{
  "num_hidden_layers": 11,
  "hidden_size": 384,
  "num_attention_heads": 6,
  "num_key_value_heads": 6,
  "head_dim": 64,
  "intermediate_size": 1536,
  "vocab_size": 8192,
  "hidden_act": "silu",
  "norm": "rmsnorm",
  "norm_place": "pre",
  "norm_eps": 1e-05,
  "positions": "rope",
  "rope_theta": 10000.0,
  "rope_fraction": 1.0,
  "qk_norm": false,
  "attn_scale": 0.125,
  "bias": "none",
  "tie_word_embeddings": false,
  "parallel_block": false,
  "init": "normal",
  "init_std_qkv": 0.0406,
  "init_std_o": 0.0,
  "init_std_up": 0.0406,
  "init_std_down": 0.0,
  "optimizer": "muon",
  "learning_rate": 0.00827,
  "beta1": 0.9,
  "weight_decay": 0.036,
  "lr_head": 0.0077,
  "max_grad_norm": 2.0,
  "warmup_steps": 200,
  "schedule": "wsd",
  "decay_fraction": 0.895,
  "decay_shape": "exp",
  "final_lr_fraction": 0.0,
  "batch_tokens": [131072, 262144, 524288],
  "max_seq_len": 1024,
  "doc_mask": true,
  "z_loss": 0.0001,
  "train_tokens": 1549000000,
  "max_steps": 5582,
  "dataset": "wikipedia_en"
}
MLP neurons of a small language model. Each row is named by its layer, matrix (up: input weights; down: output weights) and neuron, and shows model dimensions 208-271. Each number is 200 + 20 x the weight over its row's rms, rounded and kept within 0 to 999.
After each neuron's rows, "fires on" lists the tokens most often at its 100 highest values on Wikipedia text that the model never trained on. A number after a token or word is its count.

L8.up1249,218,194,212,181,211,203,189,198,194,191,209,216,211,217,198,164,263,176,204,185,200,206,178,207,215,204,189,181,189,253,211,233,183,190,189,200,211,207,206,182,183,191,203,231,224,215,190,235,195,221,197,171,225,199,195,165,214,195,211,192,187,172,205,196
L8.down1249,187,217,198,150,227,217,191,197,195,182,192,183,228,221,184,231,176,186,220,243,221,209,223,187,164,218,219,181,220,222,201,213,172,221,184,213,206,168,202,169,212,180,192,178,192,173,197,180,171,188,179,190,202,176,174,181,233,166,160,188,211,214,172,228
fires on: " was" 16, " d" 12, " is" 9, " Mar" 6, " princip" 5, " mar" 4

L7.up1271,206,222,165,207,186,200,217,158,196,198,229,213,223,228,222,196,207,198,191,200,219,216,206,197,174,198,218,220,257,189,197,177,196,199,198,184,206,214,203,230,196,208,206,190,177,192,192,164,202,181,200,208,215,232,203,174,208,223,183,184,167,180,221,189
L7.down1271,227,234,205,209,179,204,179,230,191,202,165,217,197,233,192,189,192,173,149,214,188,233,187,184,186,205,224,192,201,184,175,206,200,200,202,227,241,208,196,186,202,236,224,221,208,219,187,204,207,219,198,239,214,209,228,192,209,206,185,208,186,179,229,181
fires on: " on" 41, "." 14, " out" 7

L7.up1026,214,166,201,185,148,187,207,206,176,196,187,224,206,190,219,186,214,205,205,199,212,169,144,206,230,221,185,211,199,192,247,198,199,212,241,199,175,192,188,196,196,216,208,219,216,167,208,210,171,207,208,210,208,196,184,179,238,188,193,189,200,171,163,206
L7.down1026,193,222,216,191,229,214,239,181,213,170,220,162,195,237,183,174,194,156,208,171,198,202,216,224,191,222,192,185,211,230,203,236,198,204,171,218,218,214,152,206,166,207,229,197,211,207,199,199,217,204,207,216,213,193,201,195,208,183,191,196,220,195,178,187
fires on: " D" 81, " d" 8

L8.up755,229,210,194,186,186,209,210,211,181,197,203,194,202,168,209,173,223,189,184,121,205,221,216,203,188,170,190,202,165,193,228,179,233,226,208,195,205,197,194,201,220,192,201,192,206,157,230,200,208,191,206,199,191,208,197,216,190,177,191,214,206,205,170,208
L8.down755,211,199,217,215,200,230,224,171,223,216,199,208,231,227,178,203,200,187,167,192,194,243,158,226,247,190,182,200,216,187,157,187,219,180,231,175,176,179,203,170,192,230,202,208,232,250,174,193,193,214,221,227,185,193,241,190,207,186,177,186,193,197,185,196
fires on: " M" 27, " T" 15, " F" 13, " V" 7, " B" 6, "ul" 5

L4.up1175,186,173,236,198,223,176,171,181,183,220,201,197,200,193,184,194,212,168,231,184,218,181,210,185,185,162,199,195,211,195,202,209,171,211,200,215,207,179,194,245,220,239,191,234,182,195,210,218,186,232,209,204,216,199,196,236,181,186,210,177,180,202,181,210
L4.down1175,188,205,180,182,167,184,210,179,180,215,235,206,221,228,190,178,197,205,158,177,235,214,158,196,219,174,194,181,246,205,207,183,186,207,180,204,148,201,190,197,188,192,190,218,241,210,200,221,216,193,204,175,248,188,198,184,230,200,203,224,223,174,171,224
fires on: " |" 30, " and" 20, " C" 8

L7.up932,204,171,217,208,218,166,221,181,189,201,202,194,177,197,208,203,229,193,196,183,220,187,186,191,217,209,196,175,190,201,195,185,170,217,213,192,199,221,206,209,221,214,212,203,177,197,238,185,187,205,194,174,246,231,163,192,224,238,207,214,185,186,175,159
L7.down932,215,204,176,208,185,207,239,169,236,181,182,194,157,197,199,182,222,237,201,164,211,223,258,188,165,195,182,201,218,191,196,212,215,195,168,170,231,191,194,154,212,211,160,179,220,193,227,213,203,212,187,153,244,188,227,196,220,206,212,216,211,213,166,200
fires on: " |" 92

L8.up1446,191,190,187,220,206,195,174,154,203,199,224,194,175,201,220,200,177,219,234,211,206,209,177,235,215,209,244,220,206,207,215,203,213,191,183,189,230,174,192,207,206,222,211,198,206,200,222,174,203,196,219,203,207,178,208,208,176,181,225,232,188,201,199,191
L8.down1446,204,209,202,191,194,187,193,215,172,191,207,197,202,175,170,210,204,227,190,200,225,195,116,202,218,197,163,195,216,210,202,182,196,204,206,210,202,203,180,206,185,188,184,195,202,173,212,251,208,189,191,216,173,194,292,187,214,178,208,222,212,213,181,190
fires on: " \"" 30, " un" 23, " pre" 6, " dis" 5, " anti-" 5

L7.up656,207,214,192,212,205,211,210,178,208,199,186,166,196,179,194,198,170,193,235,209,190,226,227,214,199,202,198,219,206,228,195,205,186,195,192,191,201,200,199,203,203,188,214,205,178,207,182,211,190,186,186,142,197,197,181,188,215,194,216,198,181,223,208,239
L7.down656,183,171,215,225,186,204,194,214,225,215,217,176,192,212,218,186,236,256,193,190,187,147,228,167,199,195,183,234,221,172,191,213,212,209,227,218,197,189,193,196,194,234,200,171,183,224,186,228,203,201,197,192,196,224,182,206,182,208,176,203,244,206,156,208
fires on: " |" 35, " Sh" 7, "|" 7, "ust" 5

L4.up959,195,210,192,183,161,197,199,184,202,207,208,241,188,188,207,235,212,195,202,193,187,195,197,177,213,212,199,205,202,225,206,189,226,199,195,207,150,215,201,223,228,207,200,149,184,187,196,221,207,209,214,170,213,213,165,219,184,173,206,202,231,184,172,199
L4.down959,197,222,212,205,199,178,181,221,206,181,171,185,176,177,182,221,199,227,222,191,211,160,208,174,228,201,222,205,198,210,155,164,191,182,194,224,182,197,202,208,190,236,201,159,163,198,210,226,202,219,228,205,183,174,233,235,228,204,249,164,225,227,188,206
fires on: "\n" 48, "is" 5, " reg" 5

L7.up1206,192,211,201,205,185,191,186,182,212,205,195,197,235,205,221,214,170,200,233,177,180,206,214,200,195,195,197,202,201,215,213,210,254,210,204,210,210,180,165,205,212,229,193,188,182,229,225,159,220,186,182,195,219,227,155,162,219,188,229,171,239,200,200,212
L7.down1206,216,195,191,162,169,198,175,173,180,192,169,214,213,218,173,221,193,219,182,193,181,183,164,219,195,176,191,165,198,201,220,219,182,190,208,230,204,191,207,206,180,190,217,196,209,171,215,243,170,206,200,176,183,210,223,213,190,208,205,149,188,221,191,172
fires on: "-" 17, "t" 15, " of" 9, " at" 7, " At" 6

L2.up1441,210,236,218,185,192,210,223,215,167,230,234,183,200,201,213,197,191,198,157,180,204,209,223,226,216,201,211,194,206,183,206,183,194,190,178,153,189,178,223,195,220,185,177,197,202,182,174,187,188,233,205,199,190,196,191,220,180,218,176,156,218,212,131,205
L2.down1441,177,195,228,207,181,201,240,186,198,177,178,194,197,202,206,185,199,194,224,191,208,222,227,223,187,201,203,177,206,209,203,197,231,228,173,194,188,207,237,192,191,166,196,215,187,206,227,167,193,228,193,237,171,196,207,177,219,178,214,180,184,200,202,182
fires on: "c" 26, "ill" 8, "ast" 6, " Coll" 5, "ch" 5, " and" 5

L8.up1333,185,206,203,212,162,191,211,199,216,208,228,199,218,205,183,169,170,198,184,215,184,184,220,217,209,219,184,191,188,150,208,213,200,216,207,221,212,172,186,205,197,199,212,205,200,207,191,194,234,182,185,211,184,184,241,208,200,187,195,212,194,199,194,227
L8.down1333,211,191,208,194,199,201,165,199,148,221,202,206,188,149,197,201,170,192,222,171,193,213,186,154,204,196,207,204,172,191,180,169,206,190,193,208,190,212,219,186,186,182,221,179,210,181,205,201,175,206,243,162,189,172,354,200,203,206,212,180,199,218,204,174
fires on: " P" 28, " p" 10, " (P" 9, " \"" 9, " pot" 5

L8.up1447,255,181,226,204,200,238,201,216,222,232,196,165,209,218,174,178,188,208,204,156,182,198,223,190,209,199,227,245,177,192,201,198,177,217,192,202,211,214,217,192,214,213,206,181,205,209,183,179,189,169,206,197,217,190,190,201,198,208,191,210,225,181,233,196
L8.down1447,217,197,194,174,208,211,178,184,199,231,185,192,198,207,206,200,185,200,195,192,201,197,207,181,220,185,190,222,200,169,221,192,188,163,193,189,213,189,197,178,214,199,217,207,225,182,200,203,190,191,217,191,178,179,131,187,211,193,215,197,209,163,231,203
fires on: " |" 52, "-" 17

L2.up82,179,191,202,203,227,171,221,167,215,223,199,208,214,169,189,199,211,215,223,199,233,216,235,189,181,194,182,214,206,219,186,218,184,219,230,231,211,200,225,217,232,187,176,228,229,190,217,196,210,177,233,149,156,209,207,203,180,207,221,176,161,205,218,205
L2.down82,187,188,167,193,182,222,192,191,195,189,213,187,201,219,181,187,210,209,206,222,197,248,197,237,231,201,222,178,243,124,187,175,205,160,227,221,164,232,216,182,197,166,188,199,192,201,169,172,213,194,202,207,187,183,233,217,225,213,204,162,216,196,198,203
fires on: " |" 29, ";" 13, "\"" 11, "”" 10, " &" 9, "," 8

L7.up22,180,200,201,159,192,228,190,199,186,211,219,182,213,188,190,154,184,212,225,202,210,211,206,208,223,189,163,197,188,163,243,203,208,235,208,194,230,191,182,172,194,188,210,172,192,204,165,193,217,185,192,205,179,221,197,188,167,228,196,182,227,226,174,184
L7.down22,194,182,228,139,221,202,192,178,185,192,166,187,205,216,208,183,196,250,216,181,179,191,186,192,209,226,179,214,202,186,181,199,197,208,224,191,233,190,193,199,217,172,192,244,217,184,195,195,169,185,195,170,226,196,239,175,178,210,216,218,217,214,142,196
fires on: " C" 18, " c" 16, " -" 5, " Grand" 5, " Summer" 4, " 0" 4

L8.up514,207,238,196,261,205,224,177,216,201,251,209,183,250,204,172,171,218,199,219,198,242,198,214,193,221,211,199,205,228,198,209,243,168,197,212,196,213,213,191,245,208,229,205,201,219,193,213,198,180,207,176,171,186,196,189,236,174,198,216,184,193,224,216,199
L8.down514,203,209,191,153,174,186,214,216,179,207,184,181,185,211,184,181,168,213,200,155,183,198,235,174,196,173,215,175,186,178,219,240,200,204,223,267,241,216,202,195,190,195,217,193,187,173,178,174,210,180,225,186,233,172,241,166,201,180,204,191,175,195,228,243
fires on: " to" 19, " I" 12, " she" 10, " \"I" 10, " Air" 8

L2.up1012,214,220,201,197,225,178,201,209,219,178,189,201,208,199,208,179,169,197,176,207,187,199,196,208,220,206,197,199,217,200,190,190,190,224,147,200,171,218,185,196,187,195,205,179,216,178,211,211,239,209,217,158,229,193,231,189,184,223,151,183,191,176,195,230
L2.down1012,214,219,167,169,164,200,201,216,215,202,194,198,183,217,220,199,176,219,195,203,242,197,224,209,173,196,194,236,187,153,253,210,219,178,226,223,195,215,191,194,172,204,215,197,144,218,202,218,179,203,194,218,195,208,176,197,172,204,169,202,182,212,199,185
fires on: " from" 55, "er" 9, "ob" 7, "ar" 4, "ere" 4

L2.up1534,207,173,187,180,200,202,175,220,229,186,179,231,207,207,188,175,191,206,168,227,181,195,188,181,205,199,208,255,195,206,216,176,199,214,212,207,237,197,216,212,231,222,210,196,200,178,228,190,211,194,206,175,196,185,202,238,196,242,210,196,203,183,184,182
L2.down1534,175,210,192,230,209,210,191,208,177,218,211,205,183,192,147,229,191,226,214,213,195,224,159,216,168,188,199,182,190,183,213,190,190,206,196,163,227,141,191,198,207,179,209,182,196,220,225,179,188,218,200,210,217,226,186,186,201,176,172,194,179,179,205,216
fires on: "\"" 21, "—" 13, ":" 13, " –" 11, " -" 5

L8.up1456,213,190,140,234,215,220,237,209,208,195,192,219,224,192,211,228,237,222,207,149,203,202,170,215,189,207,164,172,197,178,223,232,228,202,184,195,206,207,160,219,182,205,229,198,191,204,182,167,212,190,171,204,224,232,199,186,173,252,212,198,221,218,174,199
L8.down1456,181,211,227,164,203,155,204,207,203,187,200,223,182,214,189,205,202,201,179,206,223,192,209,188,199,186,246,224,197,204,199,189,224,215,216,202,159,227,191,179,208,196,173,208,230,209,204,188,165,179,228,233,197,215,237,155,194,205,202,224,211,227,201,181
fires on: " K" 32, "uk" 10, " |" 8, " It" 6, " up" 5

L4.up1446,223,174,186,201,198,225,200,189,181,183,183,221,175,207,198,215,225,212,230,192,220,205,241,182,219,198,174,213,205,187,181,224,227,194,228,189,186,195,210,183,170,199,226,222,166,210,209,205,178,240,188,169,221,210,185,234,176,221,234,195,199,209,202,214
L4.down1446,214,177,214,235,209,194,168,216,197,205,193,188,231,169,187,181,199,192,190,221,197,188,199,203,164,209,230,177,207,183,204,222,199,225,189,215,169,155,210,197,181,203,216,207,206,147,209,202,197,184,181,190,194,258,162,195,202,177,225,176,224,206,171,205
fires on: " and" 61, " also" 10, " &" 6, " it" 4, " well" 4

L7.up917,190,212,167,197,199,214,224,224,218,218,191,200,214,171,205,218,197,212,230,228,176,191,219,239,193,194,189,211,161,160,221,224,183,217,169,191,202,191,163,198,177,184,215,216,184,217,200,200,188,165,192,230,211,189,203,188,227,198,197,210,219,202,234,187
L7.down917,195,155,213,207,193,186,186,228,182,189,202,202,197,174,214,194,178,234,222,183,141,166,183,159,216,213,217,214,198,185,209,158,215,187,233,180,200,217,242,217,176,185,198,205,243,175,197,216,211,180,199,194,213,178,179,196,212,190,190,186,177,185,200,176
fires on: " p" 37, " P" 21, " st" 10, "p" 5

L4.up757,191,191,196,207,194,236,161,205,192,186,196,197,239,216,168,191,201,215,194,215,202,202,203,218,239,239,188,196,216,216,197,236,181,205,183,175,208,218,221,215,206,221,242,196,227,220,219,216,201,189,172,156,195,237,235,212,189,199,189,233,177,224,169,231
L4.down757,153,207,221,181,229,176,190,150,210,205,201,207,190,184,247,170,182,200,203,213,197,175,187,174,200,214,206,228,205,212,230,187,172,167,222,252,203,188,189,200,160,204,205,201,181,220,206,177,201,205,213,216,229,201,201,195,223,200,231,223,228,220,192,200
fires on: " as" 44, " to" 5, " him" 4

L4.up391,148,213,184,194,229,217,198,184,191,188,202,183,189,190,195,214,155,188,176,220,209,205,214,193,149,207,202,188,224,207,226,207,212,192,192,179,178,184,191,188,185,201,197,208,202,179,197,172,212,200,184,156,185,225,206,200,206,270,139,202,206,186,185,235
L4.down391,222,199,209,204,191,149,198,205,216,204,188,213,205,198,220,175,229,248,199,203,217,195,195,220,203,210,170,191,194,189,197,177,182,192,184,172,212,195,200,220,188,207,155,220,181,199,168,198,205,217,209,204,188,187,205,191,154,214,209,216,208,170,214,207
fires on: " as" 15, " to" 9, " also" 8, " out" 7, " it" 6, " then" 6

L8.up1421,239,200,194,228,200,184,220,185,199,235,217,204,211,211,186,221,233,207,184,207,220,224,193,219,215,211,194,186,216,183,186,220,216,179,216,227,215,180,207,206,210,185,161,198,170,136,207,180,227,191,185,215,227,221,188,184,199,214,237,238,227,186,187,259
L8.down1421,198,207,183,203,229,233,213,208,226,225,192,191,194,204,224,202,151,201,232,169,216,183,148,236,201,183,209,224,168,206,191,189,205,218,187,199,188,191,214,191,213,252,202,181,187,215,189,210,192,203,201,192,190,178,239,200,210,215,164,168,214,179,207,215
fires on: " under" 20, " was" 14, " inter" 13, " in" 9

L2.up764,222,187,212,198,169,195,219,205,203,183,247,175,192,193,186,196,208,218,186,211,181,218,177,215,231,198,239,201,227,213,216,212,226,203,212,193,196,178,197,221,220,198,182,169,195,221,211,188,213,218,183,191,196,193,173,196,215,211,209,192,195,176,191,189
L2.down764,204,187,187,195,185,208,174,210,205,176,218,202,177,208,220,201,216,204,201,244,207,193,207,218,228,215,191,196,180,169,203,194,207,194,201,215,173,210,208,190,187,196,204,191,186,216,194,182,237,194,196,205,205,204,154,224,181,159,201,223,159,210,196,209
fires on: " of" 19, " to" 15, " in" 13, " –" 6, " through" 5, "och" 5

L4.up593,187,234,196,215,209,231,182,198,185,168,231,239,202,201,192,206,183,189,230,188,209,202,181,204,181,199,222,182,209,156,182,157,214,203,202,181,221,197,168,221,202,209,228,189,196,192,200,226,189,211,179,211,202,213,144,234,161,171,188,180,233,201,183,232
L4.down593,184,171,210,213,225,211,171,188,192,238,157,184,184,193,214,196,240,227,170,238,173,203,206,215,206,208,186,176,207,196,219,227,169,184,191,219,163,220,192,202,178,189,176,167,213,228,191,171,190,218,232,180,204,217,235,147,198,208,242,197,201,197,186,196
fires on: " and" 32, " to" 9, " after" 7, "\n" 5, " while" 5, "a," 5

L2.up189,190,230,174,240,208,206,210,223,213,176,201,218,221,204,212,198,195,176,198,222,173,192,192,207,217,173,211,247,224,160,179,220,161,212,238,204,175,200,229,211,187,221,217,206,189,179,190,174,224,202,198,202,205,206,175,185,205,182,199,214,206,165,192,162
L2.down189,194,202,216,178,188,185,182,208,219,211,231,170,194,164,184,194,225,199,231,210,219,188,184,183,208,200,223,196,216,218,199,138,202,190,200,202,192,138,209,186,176,184,236,191,201,246,213,202,212,183,215,189,198,233,165,222,173,196,235,191,198,174,195,189
fires on: ":" 22, " on" 13, " and" 13, "-" 11, " |" 8, " with" 6

L2.up447,197,204,195,189,187,219,218,182,219,202,209,246,184,203,149,210,198,183,226,175,199,212,205,211,209,184,202,235,204,214,223,233,198,205,249,234,185,190,178,220,186,205,221,208,217,219,190,169,200,206,199,207,201,194,213,204,188,178,179,197,192,211,197,180
L2.down447,209,205,189,222,205,210,179,175,182,192,189,198,206,213,266,177,175,179,190,163,215,244,175,218,210,208,214,166,184,176,157,166,202,183,166,182,184,198,198,201,186,173,215,208,219,175,207,194,212,175,220,211,177,196,158,208,162,213,214,195,191,191,223,208
fires on: " |" 33, " of" 16, ";" 8, ":" 7, "s:" 6

L4.up102,187,175,197,186,186,198,190,185,183,182,215,167,199,169,164,179,185,192,203,211,182,194,218,202,180,178,219,205,205,201,165,205,196,168,204,168,215,183,176,197,198,201,181,258,176,176,223,166,240,199,216,216,219,170,187,226,180,171,190,215,168,189,206,204
L4.down102,205,176,196,204,170,169,222,199,203,223,214,206,194,180,209,177,203,212,218,233,212,197,213,172,227,203,197,183,181,208,172,163,205,187,208,214,206,163,200,192,181,187,219,180,233,210,184,219,214,177,190,241,168,219,191,190,212,205,221,214,215,199,198,203
fires on: " |" 25, " a" 9, " cr" 6, "ven" 6, " pri" 4

L2.up1472,228,187,216,178,169,204,192,198,186,184,212,217,156,205,161,208,211,173,168,219,180,226,239,212,203,211,214,227,241,198,186,195,201,210,181,223,165,189,185,218,208,194,159,212,180,209,205,169,209,179,224,196,197,207,198,245,189,164,188,175,227,169,187,231
L2.down1472,208,205,209,224,215,181,213,200,209,200,210,200,201,190,207,194,216,218,201,174,211,203,194,191,221,203,217,208,210,211,204,181,211,210,216,200,207,191,155,213,194,191,193,217,178,172,199,208,198,225,229,178,188,210,205,200,190,205,206,191,223,178,193,209
fires on: " in" 15, " /" 15, " of" 9, "′" 6, "ot" 6, "w" 5

L2.up205,196,194,216,214,225,209,205,226,225,234,191,167,198,224,200,196,202,210,207,174,163,206,183,199,216,226,213,215,191,210,221,199,163,210,225,223,177,165,188,210,178,228,176,188,208,181,178,204,185,197,181,179,176,179,186,166,211,194,190,212,197,215,212,198
L2.down205,229,227,173,169,226,232,206,192,184,162,227,170,182,127,202,209,185,208,181,200,208,196,200,220,217,200,196,207,146,202,184,202,228,204,210,179,192,219,165,193,214,167,203,172,216,165,188,199,215,152,189,198,216,222,186,200,211,184,210,177,211,179,187,189
fires on: " |" 41, "ward" 7, "ight" 6, "D" 4

L8.up1316,189,191,193,213,149,215,185,236,207,179,182,191,204,150,204,157,219,232,236,204,191,189,187,188,188,170,187,192,181,155,201,250,195,228,193,188,266,181,198,206,162,215,209,186,237,221,202,183,213,177,195,211,182,212,160,172,190,162,195,222,212,198,212,194
L8.down1316,157,165,219,174,215,163,187,202,218,215,192,223,196,218,164,220,210,218,212,158,220,213,188,190,203,203,208,188,221,233,209,173,214,179,209,197,171,207,208,207,188,182,192,217,186,171,173,179,189,217,187,189,197,202,183,171,176,209,218,191,171,218,211,201
fires on: " not" 16, " and" 12, " to" 11, "," 10, "ed," 5, " of" 4

L4.up372,217,171,183,212,225,176,186,215,194,233,210,214,224,178,223,199,192,213,203,198,215,194,211,239,178,189,222,221,245,187,211,227,199,208,236,254,222,165,243,203,199,191,205,202,204,236,227,176,214,246,220,208,195,196,202,205,206,226,173,213,215,190,177,185
L4.down372,207,213,159,209,198,217,227,212,184,211,187,201,203,218,181,232,197,196,148,173,207,196,206,224,219,211,184,204,173,177,202,164,175,207,220,202,200,257,224,181,206,221,198,191,222,222,207,228,171,195,240,194,175,187,263,234,196,174,203,224,161,215,206,183
fires on: " O" 28, " =" 7, ":" 5, "O" 5, " (A" 5

L2.up219,196,201,200,203,207,175,208,174,189,216,210,202,236,185,177,208,216,194,198,207,210,203,183,204,178,198,187,213,173,172,224,178,183,230,182,177,192,221,178,218,205,190,208,182,181,190,202,189,202,216,199,215,206,202,203,185,218,209,185,191,220,211,194,176
L2.down219,203,233,232,184,224,201,208,198,167,170,203,223,176,199,194,229,202,171,214,206,232,177,178,212,164,156,217,180,220,224,211,199,227,180,237,222,193,192,192,197,183,187,202,180,226,204,229,162,201,186,218,174,201,148,180,215,175,197,193,204,191,229,193,203
fires on: " |" 37, " Col" 7, "f" 7

L7.up564,207,184,216,236,192,175,208,208,163,197,205,217,238,245,231,197,203,207,182,206,200,189,195,195,182,205,233,172,202,191,218,228,202,211,191,199,209,210,219,198,205,222,212,157,202,190,184,156,213,193,223,175,194,216,197,222,226,173,226,236,198,208,194,210
L7.down564,188,229,192,176,207,216,197,205,168,225,188,199,180,197,181,217,209,170,239,195,181,220,208,196,230,165,191,191,183,190,201,171,198,211,202,222,198,212,207,196,210,181,208,227,206,181,214,217,182,190,235,213,197,218,240,207,202,188,200,174,190,202,180,194
fires on: " f" 31, " O" 27, " U" 12, " A" 9, " I" 5, " T" 4

L2.up1484,193,193,194,226,217,218,201,189,211,223,194,196,193,203,182,184,194,173,201,250,215,238,220,244,172,171,203,213,229,174,209,220,200,209,230,201,174,190,186,208,204,193,178,185,209,193,212,184,198,228,195,233,145,190,196,224,199,204,184,193,220,182,180,208
L2.down1484,199,241,169,185,155,207,187,182,209,210,190,192,233,182,224,253,218,160,216,199,264,175,199,205,229,207,203,196,189,197,217,167,206,187,155,192,216,211,235,215,197,187,230,199,192,182,209,175,184,156,217,162,205,206,170,186,160,242,202,205,198,184,213,210
fires on: " |" 34, "in" 10, "if" 5, " time" 5, "ie" 5

L2.up1156,177,204,231,215,221,215,199,200,214,212,177,180,203,183,183,200,181,203,206,223,175,226,227,203,197,187,199,179,253,211,203,172,179,170,171,232,179,236,167,208,220,205,197,198,202,184,202,198,183,235,203,185,179,199,192,183,192,212,198,212,229,199,229,225
L2.down1156,212,172,179,184,184,176,164,192,191,219,210,194,172,191,188,203,218,188,210,191,209,206,186,207,228,146,234,171,197,233,204,188,201,179,201,231,186,187,203,223,200,225,206,189,215,192,203,200,184,222,181,188,198,190,210,239,200,218,212,172,166,204,209,222
fires on: " |" 35, ";" 24, " time" 7, " place," 4, " 6;" 4

L4.up271,224,187,206,231,188,174,233,201,240,201,205,214,194,201,197,207,192,190,201,217,224,202,231,197,226,205,181,185,202,169,209,225,207,188,209,204,194,147,193,170,201,237,184,216,234,151,169,180,223,197,227,257,196,174,185,194,154,215,214,210,184,217,228,218
L4.down271,169,206,188,186,209,210,223,206,148,190,179,210,232,204,203,176,192,183,158,188,189,201,211,227,230,217,221,176,206,181,175,180,183,224,227,197,211,216,203,191,197,187,207,179,186,214,206,220,150,208,208,158,181,232,242,224,183,198,205,224,187,217,193,218
fires on: "s" 41, " parents" 6, " father" 6, "a" 4, "ist" 4

L4.up1138,166,205,230,216,227,171,213,173,186,199,199,223,196,201,176,185,182,165,234,209,210,253,232,197,202,169,194,218,234,184,204,200,208,197,228,241,220,185,195,202,220,220,226,233,212,222,197,217,216,181,203,209,196,156,228,208,171,165,212,209,185,190,239,197
L4.down1138,232,150,161,207,178,216,201,230,221,182,178,201,249,210,219,203,190,210,195,216,214,188,166,189,201,176,201,202,180,245,217,221,218,195,189,155,217,170,218,201,181,210,184,199,217,205,210,192,192,173,226,198,219,213,172,210,199,210,207,188,216,225,213,243
fires on: " and" 64, "\"" 12, " for" 9

L7.up304,203,215,194,198,204,175,190,205,155,215,204,211,170,200,240,229,165,219,231,188,184,191,168,223,191,218,221,212,161,203,194,220,197,214,207,211,217,203,200,190,209,200,199,176,191,236,191,175,208,203,231,192,204,204,196,181,182,213,198,219,251,229,207,201
L7.down304,174,183,189,243,225,227,205,210,207,176,199,195,191,197,189,153,201,175,191,231,202,200,179,203,150,190,241,204,224,192,205,192,196,199,198,208,209,220,201,215,192,184,195,198,219,219,226,171,171,202,199,202,211,206,165,197,190,231,174,206,193,157,171,186
fires on: " At" 13, " By" 12, "A" 11, " U" 11, "By" 5, " at" 4

L2.up1400,216,193,229,221,203,196,196,204,216,250,207,199,232,215,223,192,177,186,214,203,184,232,203,188,200,206,208,186,195,206,175,192,184,204,178,186,188,188,193,178,213,182,207,176,187,211,194,230,210,175,201,210,222,217,180,202,209,226,206,240,193,187,207,226
L2.down1400,180,205,186,188,199,205,188,203,174,172,184,199,214,176,168,203,182,198,223,209,189,172,191,177,202,221,180,211,168,210,223,204,211,201,205,195,200,177,175,223,214,226,186,192,204,165,196,182,171,225,193,228,196,215,190,205,168,179,213,178,171,221,179,201
fires on: "ik" 19, "000" 10, "ig" 9, ",000" 8, "ist" 7

L2.up1397,187,205,217,171,152,190,231,181,196,189,200,200,200,204,194,212,204,202,196,224,185,192,210,211,216,201,225,213,226,212,188,199,184,183,193,192,197,181,221,212,189,217,203,204,201,203,207,205,200,207,187,172,215,186,190,227,221,199,199,208,186,168,193,200
L2.down1397,204,177,211,182,200,205,205,193,199,197,188,233,206,210,181,194,192,223,216,227,202,214,155,216,208,200,216,171,214,202,171,166,208,186,220,218,190,198,208,206,182,173,211,205,221,173,189,189,207,143,189,211,200,197,174,221,179,186,234,217,183,227,199,230
fires on: " of" 34, " to" 8, "est" 7, " –" 6, " through" 5, " in" 5

L7.up681,203,193,205,207,203,239,190,207,211,227,190,211,189,155,215,216,217,167,218,175,216,215,196,199,174,179,205,202,224,193,195,194,208,224,206,197,232,171,215,210,210,168,232,201,205,217,212,218,185,166,191,190,201,224,177,196,233,158,163,225,182,203,220,215
L7.down681,168,204,173,202,212,206,205,215,159,190,175,235,202,180,206,198,184,190,240,210,200,189,174,186,225,209,188,188,162,207,201,156,189,177,172,190,194,184,220,219,200,190,169,184,183,218,181,233,210,201,186,234,220,175,169,179,223,198,209,202,205,206,183,187
fires on: "," 21, " to" 15, "s," 6, "a," 6, "es," 5

L2.up1372,194,193,195,211,212,202,221,191,229,174,160,236,178,190,201,203,190,232,227,183,184,188,219,215,221,201,205,199,213,219,202,204,156,197,216,177,195,210,182,189,191,208,205,193,197,207,197,218,203,213,184,181,165,190,187,200,159,186,181,182,211,229,175,183
L2.down1372,224,178,197,204,161,189,175,230,183,188,192,188,193,221,195,185,176,211,171,194,205,226,187,220,205,191,219,207,198,205,179,217,225,210,223,248,230,196,194,156,203,184,219,231,202,202,197,196,244,192,190,215,209,205,187,236,200,187,202,202,181,200,216,231
fires on: "\n" 34, " |" 15, ";" 9, " the" 8, " with" 6, " 8;" 4

L7.up422,250,207,168,177,183,215,212,189,180,232,215,204,201,225,219,205,201,173,212,158,199,219,224,207,213,169,208,193,199,189,187,207,214,199,188,165,189,223,206,211,184,181,204,162,182,200,220,243,200,174,221,208,201,205,221,163,227,171,192,196,184,214,183,218
L7.down422,208,198,186,200,217,196,223,200,227,197,231,195,197,182,191,222,198,197,185,212,167,197,191,195,209,184,200,203,211,189,199,174,185,210,183,199,174,158,214,223,229,189,233,212,219,165,186,190,224,212,206,205,192,195,222,224,176,223,219,186,219,171,218,202
fires on: " S" 39, " H" 25, " M" 10, " F" 8, " B" 5